From a checkpoint of a small transformer trained on Wikipedia: learned positions.
MLP neurons of a small language model. Each row is named by its layer, matrix (up: input weights; down: output weights) and neuron, and shows model dimensions 336-463. Each number is 128 + 32 x the weight over its row's rms, rounded and kept within 0 to 255.
After each neuron's rows, "fires after" lists the tokens most often just before its 100 highest values on Wikipedia text that the model never trained on.

L8.up2163 [ 96 117 115 129 132 128  91 146 112  92 175 173 108 128 155 140 156 133  89  87 120 115  83 104 155 141 103 157 149 137 130 165 154 149 134 158  75 130  96 123 123 142  82 120 131 191 128 125 115   5 114  41 121 127 166 103 149 158 125 118 176 131 181 135 148 151 127 170 142 115 101 102 142  91 142 159 110  97 118 121 105 154 123  96 175 127 126 138 120 138 101 154 146  71 130 127 136 109 170 112 112  95 138  97 142 158 163 184 173 135 123  74 119 182 154  55 126 133 170  91 110 141 139 125 140 119 165 119]
L8.down2163 [123 128 122 165 100 150 135  84 100  95  85 115 166 111 151 155 140 115 105 114 146 108 164 103 200 138 200  51  56 152 123 101 112  72 136  65 159 163 134 101 126 146 153 104 100 133 146 158 161 105 113 152 139 130 160 138 116 107 135 121  82 136 148 172 107 157 126 177 125 101 109 176 153 161 122 163 125 185 157  98 116  60 126 147 154 115 205 158 127 148 141 190 164 152 149  50 154 141 167 137  93 136 126 140 132 113 121 103  87 135 115 209 101 127 146 131 125  77  65  75 111 141 159 142 128 139 114 108]
fires after: "|", " |", "\n", " Name"

L8.up580 [161 114 151 172 159  94 128 178  72  99 167 110  96 148 170 109  90 159 137 126 114 107  83 131 163 190 144  63 191 193 207 182 104 154 121 154 153 102  99 138  59 141  94  94 190  96  62 171 167 126 148  94 160 125 145 184 165  90  97 128 126  82 144 144 130 116 100 109 103 146 122 174 152  93 118 147 120 132 151 116 130  80 145 158 145  71 139  94 150 124 162 183 111 153 130  98 105  77 191 126 132 122  74 102 128  95 112 110 136  94 141 143 142 166 121 120 146 125 106 130 103 144 147 141 161 130 173 121]
L8.down580 [191 166 103  74 168 125  74 112 156 107 138 117  83 111 110 117 118 191 177 106 148  86 138 115 146 132 109 206 104  71 100 103 154 109 162 128 167 174 112 162 148 175 123 185 163 112 135 125 160 172 149  85 130 148 114 110 135  79  74 156 129 133 146 134 168 125  79 150 144  95  95 120 106 136 114 171 116 178 144  95 138 143  96 117 100 179 112 144 126 176  89 178 151 102 120 105 172 131 103 120 136 208 116 169 142 169 121 119 204  69 152 137 116 118 138  93 108 125 148 153 169 117 105 150  33 166 147  84]
fires after: " the", " in", " early", "–", " late", " In"

L8.up1366 [127 100 116 174 131 116 145 134 146 124 153 201 144 152 121 121  84  53 153 156 188  83  95 169 128 165 144 146 116  96 132 189  66 112  95  88 170 119 108 185  85 100 105 101 102 180  94 113 115 171 146 110 132 104 131 162 175  60 145 179 178 146  78 123 103 126 148 122 188 140 125  84 140 123 123 127 126 134 143 152 141 104 118 107 149 124  76 123 117  78 126 113 144 179 121 125 143 147 193  89 134 140 162 118 144  88 144  93 124 156 116 169 105 104 131 114 138 162 127 141  88 137 147 125 135  92 172 133]
L8.down1366 [130 128 152 146  96 175 172 100 115 125 109 198 120 133 148 145 135 137 116 161 133  95 163 141 100 149  95 158 118 128 151 146  92 139 127 165 118 146 135 174 122 114 167 165 140  84 120 111 105 138 150 150 163 140 130 166 101 110  87 165 132 152 170 111  79 131 145 140 111 129 143 101 145 102 128  67 102  95 135 123 133 101 129  42 114  71 108  97 110 170  89 232 150 212 119 134 136 142 133 156  48 120 194 133  91 194 141 172 103 141  99 134 175 162 127  98 132 111 151 179 125 108 168 113 157 115 163 138]
fires after: " on", " |", "-", " and"

L8.up765 [ 98 106 187  55 134 188 124 128 149  98 141 171 141  99 110 110  31 155 151 125  89 107 111  74 138 188  83  67 163 103 146 186  60 121 108 120 142 183 122 108  88 126 172 147 106 116 122 157 166 160 144 115  93 165  83 118 135  89  93  50 182 155 156 130 189 167 122 199 105 154  80 184 123 121 144 133 151 150 158 125 129 155 127 123  98 156 129  52 127 184 132  74 105 138 140 168 137 130 138 114 118 136  86  51 124 106  79 109  82 123 130 156 144  91 105 186 102  77  86 144 103 134 153 135 187 170 118 167]
L8.down765 [178  74  97 160 119 169 138 104 120 127  91 100 122 141 127 141 175 123 145 166 131 124 115 181 104 174 118 161 176 171 191  96 135  86 114 127 159 151 127 187 101 122  96  72 169 109 114 128 140 164 170 107 109 132 149 101 129 107 144 129 185 132 147  99  84 196  95 114  91 100 149 122 109 156 101 135 203 141 189  83 126 117 128 128 147 199  47 130 154 192  47 130 133 103 123 155 177 131  80 182 146 109 109 119 154  80  36 113 130 195 169 155 117 180 123 104 136 169 120  94  96 135 110 122 119 148 132 166]
fires after: " |", "|", ":", "'s", " (", "-"

L8.up174 [152 170 108 128 194  90 157  74 155 117 147 129 144 187  82 155 120  72 102 202 138 169 168 129 114  88  86 104 138 140 145  97 106 104  84  92 153 150  92 195  72  95 104 109  93  99 154 119  75 152 105 130 141 149 125  65 143 173 100  67 134 109 101 105 130 146 162 145 114 132 100 169 128 120 136 150 153 141  94 185 167 147 177 108 135 154 114  91  34 133 136 119 181 116 111 156 132 101 139 170 129 117 208 123 179 139 147 139 142 113  65 137 162 140 107 114  97 121 152 138 127 197 123  96 121 102 100  83]
L8.down174 [ 84 128  74 116  82 118 108 119 191 126 131 135 150 197 131  97 200  89 151 168 106 132 128 102 107 133 118 131  93  83 142 156 160 132 168 151 121  70 150 149  96 122 142 122 134 154 119 196 150 171 136 117 116 155 131 124 108 105  68  91 122 144 106 123 131 125  83 143  89 118 140  73 152 173 116 179  84 134 103 114 129 121 159 102 112 158 112 141 112 109 153 161 133 146  95 103 187 118 147 108 180 154 117 135 131 127 117 180 171 154 131 122 169 120 125  72 105 105 143 152 136  99 165  78 153 101 205 162]
fires after: " on", ":", " On", " |", "On", "\n"

L8.up2715 [165 130 162 137 133 122  76 134 191 176 142 208 115 179 163 119 145 100 149 137 142 120  68 156 120 135 115 117  95 138 154 108 118 119 142 144 131 106 142 124  95 180 146 138 124 185 106 120 135 105  91  70 225 159 127 174 153 130  90  71 101  85 161  88 169 160 172 159  82 116  55 120 144 133 157  99 122 104  86  95 102  71  99 142 109 102 134  96 144 162  93 155 157 112  91 113 130 101 186  71 146  96 119 131 107 117 137  74 195 141 133  90 161 103  92 111 155 134 143 163  85 113 184 107 115 124  97 101]
L8.down2715 [123 141 127 120 108 179 146  95  99 113 145 135 131 144 135 109  87 166 147 114 101 201  92  88 132 119 143 135 132 179 132 143 172  92 149 172 107 106 172  92 108 130 175  71 124  85 142 174 168 150 209 166 140 144 149 102 156 110  78 180 119  92 116 178 123 129 170  49 112 134 108 143 137 119 138 117 143  79 143  93 184 123 138 108 156 152 129  86 118  77 100 161 136 177 165 179 106 150 129 134 128 128 172 105 105 138 162 110 102 143  96 123 152  82 131 118 106 143 164 114 145 116 164 139 112 128  80 106]
fires after: " |", " (", "|", " January", "On"

L8.up1134 [ 97 172 128 110  93 132  95 108 103 108 149 144 146 149  85 118 118 138 105 159 220 103 167  70 116 118 151 132 133 102 111 132 117 159 130 132 160  97 139 157 115 118  85 167 156 127 199 129 172 100 132 120 146 135 159 149 129 105 153 105 136 184 169 141 126 158 155  98 127 189  97 170 115 160 148 132 125 162 130 153 147 133 133 145 140 104  84  79  83 134 123 160  92 118 104 198 116  88 103 160  95 114 165 162  88 125 139 151 171 157 166  65 156  64 149 176 168  78 121 166 141 131  70 157 104 118 129 100]
L8.down1134 [131 168 175 156  96 143 154 143 125 118 175 135 143 169 117 116 143 102 115 119 121 115 102 146 119  77 140 119 112 173 170 133 158 106 119 129 214 124 153  90 100 154 157  99 104 159 144 177 120  41 120 137 140 148 137 125 124 111 124 123 167 178 147 129 118 141 157 147 140  93  96 149 118 202 171 124 135 121  98 106 101  99  91 162 145 106 151 127 101  97 189 162 144 129 173 158 144 106 140 148  68  85 121 125 103 139 103 139 118 125 154  81  85 124 175  58 148  98  82  75 153 126 121 124  99 127 160 124]
fires after: " In", "In", " 17", " 18", " in"

L8.up445 [130 133 144 140 124 171 132 149  89 141 152 144  99 239 161 152 140 102 130 168 136  96 132 114 190 137 130 111 111 125 120 109 142 191 109 133 129  83 169  87 137 150 191 137 191 113 141 137 132 115  81  84 122  61 130 137 109 163 144 108 100 135 156 102 122 163 125 156 162 151 130 124 196 149 117 104 132 122 200  97 155  84 108 121 138  96 147 130 150 172 145 196 211 154 131 132 139  82 184 128 187 136 114 149 158 161  98 128  69  92 157 112 115 176 136 124 163 136  58  83 108  82 131 144 174 134 153 137]
L8.down445 [ 75 136 137 158 166  90 128 113 127 142 171 153 110  70 134 124  96 133 106 145 126 109 122 160 135 125 107  74 134 114 133 129 119 139 176 169 127 147 180  60 125 139 114 115 138 190 103 153 134 131 103 145 155 152 119 152 141 120 115 114 172  89 136  94 173 105  80 186 150 117 102 191  76 128 142 112 184 178 163  84 162  96 202 154 117 121 110  92 137 140 135 187 100 173 139 145  93 104 162 220 108 163 141  74 135 199 144  87  97 137 164 110 124  58 137 155 175 219 155 110  98 120 162 178 101 107 161  94]
fires after: " |", "|", "-"

L8.up2431 [112  44 122 116 141 146 114 153 175 111 131 148 165 165 130 114 157 128 113 158 125 161 129 115 193 124 164 138 101  78 123 195 115 152 202 163 133  91 132 162 113 167  93 116 145  93 161 199  85 123 153  86 181 129 119 136  92  62 140  86  93 108 108 118 102 160 111 145 127 154 103  80 172 130  98 130 122  94  82 125 178 115 172 127 136 136 176 121 129 109 167 127 189 152 156 146  97 100 129 169 115  88  52  99  65 143 107 113 125 143 171 126 160  83 176 127 139  80  91 159 121 117  90 121 131  68 110 115]
L8.down2431 [149 142 141 113 133 145 130 106 118 178 141 106  34 185 158 109 179  92  91  99 137 108 129 100 187  49 179  65 154 108 101 138 129  81 109 114 137  93  97 125 166 156 126 104 121 162 152 117 139 123 138 128 119 156 127 132  98  95  91 199 133 137 151 161 137 124 117  89 180  85 144 106  70 138  87 160 194 170 114 137 101 159  89 108 150 123 108  88  97 161  91 175 122 161  54 117 188 137 189 144  48  51  89  93  94 112 173 128 167 161 160 135 120 130 117 141 101 161 140 116 146  89  93 128 168 142 131  82]
fires after: "\n"

L8.up432 [112 103 164 128 172 154 138 132 130 120 151 114 193 176 101  89 132 130  96 142 181 174 199 143 156 172  99 121 170 154 107  82 146 182  93  86 142  95 115 124 114  95  92 155 102 154 164 164 155 141 118 108 107  50 127 105 146 133 165 102 154  86 146 138 108 161 165 153  98 141  94 149 201 177 119 201 119  98 156 102 114 115 168  83 135 249 157 147 101 141 115  96 139 128 140 117 112  73 140 155 128  88 176 117 188 120 120  95 156 122 197  68 173  86 130 143 194 185 202 120  39 149 114  74 135 123 174 101]
L8.down432 [117 139  93 153 126  92  99 121 119  98 141 138 145 160 116  82 118 111 160 164  84 104 170  98 126 122 153 173 183 112 167  95  81  85  84 143 134 151 166 124 127 143 181 101  67  96 192 149 137  98  73 162 121 173 114  60 128 183 164  78 156 114  89 138 129 169 150 129 152 177 114 129 151 133 101 102 134 123 154 108 117 119 133  90 114 150  95  97 107 169  68 175 154 101 100 135 123 165 136  89 145 151 160  85 182 122 162  69  77 142 140 117 169  87 111 144 157 118 169 148 119 129 102 129  95 137 109  93]
fires after: "|", " on", "18", " from", " |", ":"

L8.up1210 [124 145 143 110 140 164  94 106 156 119 158 130 126 114 171 114 122 169 157 173 131 123 125  64 101 165 135 150 114 118  98 159 126 137 124 130 166 147 132 152  87 107 117 181 118 161 120 130 139 141  97 117 145 158 177 130 140  42 132  74 131 122 122 117 156 156 108 111 100 184 107 114 142  70 102 182 104  82 146 176  90 111 149 186 189 122 161 135 105 110 183 122 170 119 124 147  42  93 119 113 144 109 109 160  79  95 117 111 171  82 100 177 134  97 119 110 142  68  75 195 153 177 101 118 168 104 111 112]
L8.down1210 [ 99  80 128 115 110  73  86 130 132 160   0 125 173 159  84 133 186 110 115  94 100 171 141 119 144 115  36 212  80  81 143  61  96 121 112 123 141 220 108 196 138 124 130  71 116  91 135 141 193 108 140 188 154 167 122  97 151 153 118 204 166 130 103 111 160 101 143 106 119 160 117 140 160 122 133 155 159 144 101 142 129 100  99 123  93 139  89 138 130 111 161 115 106  78 102 146  92  58 132  93  93 116 131 144 118 172 146 161  74 125 158 129 134 118 112 104 138 171 152 176  80 151  88 126  99 109 145 141]
fires after: " in", " In", " \"", " (", "\n"

L8.up1895 [ 57 154 118 126 137 153 113  97 151 126 173 182 151 171 190 146 120 137 129 189 109 133 115  78  76  84  90 148 131 154 126 191  86 122 134 141 130  60 153 167 198 121  90 128 152 126 169  91 139 108 129 132 232 125 121 124 156 150 120 118  59 142  98 123 155 182 175 106 105 140  86 117 186 142 174 122  44 116 115 134 153 140 121 167 141 128 132 101  91 105 108 176 143 100 134 130 182 146 135 149  89 107 194 147 112 113 110 151 154 154 147 145 151  81  98 139 153 123  79 141 113 167  41 151 159  79 151 180]
L8.down1895 [145 137  94 131 132  92 113 108 102  96 154 181 163 113 120 116 103 131 125 108 167 109 104 147 179 124 146 140 128 117 130 115 157 117 143 149 153 108 168 146 151  97 132 121 137 138  98 116 131 169 182 150 156 128 144  61 178 136 114 202 137 176 103 137 165  99 159 115  91 118 128  96  96 142 104 140 147 205 136 108  90 135 131 147 122 157 128 148 143  71  83 149 109 168 140 120  73 132 137 112 115 119 139  97  76 145 137 101 144 120 112 126 139  90 138  40 149 140 161 142 118 117 151 114 122  67 123 129]
fires after: "\n", "-", " |"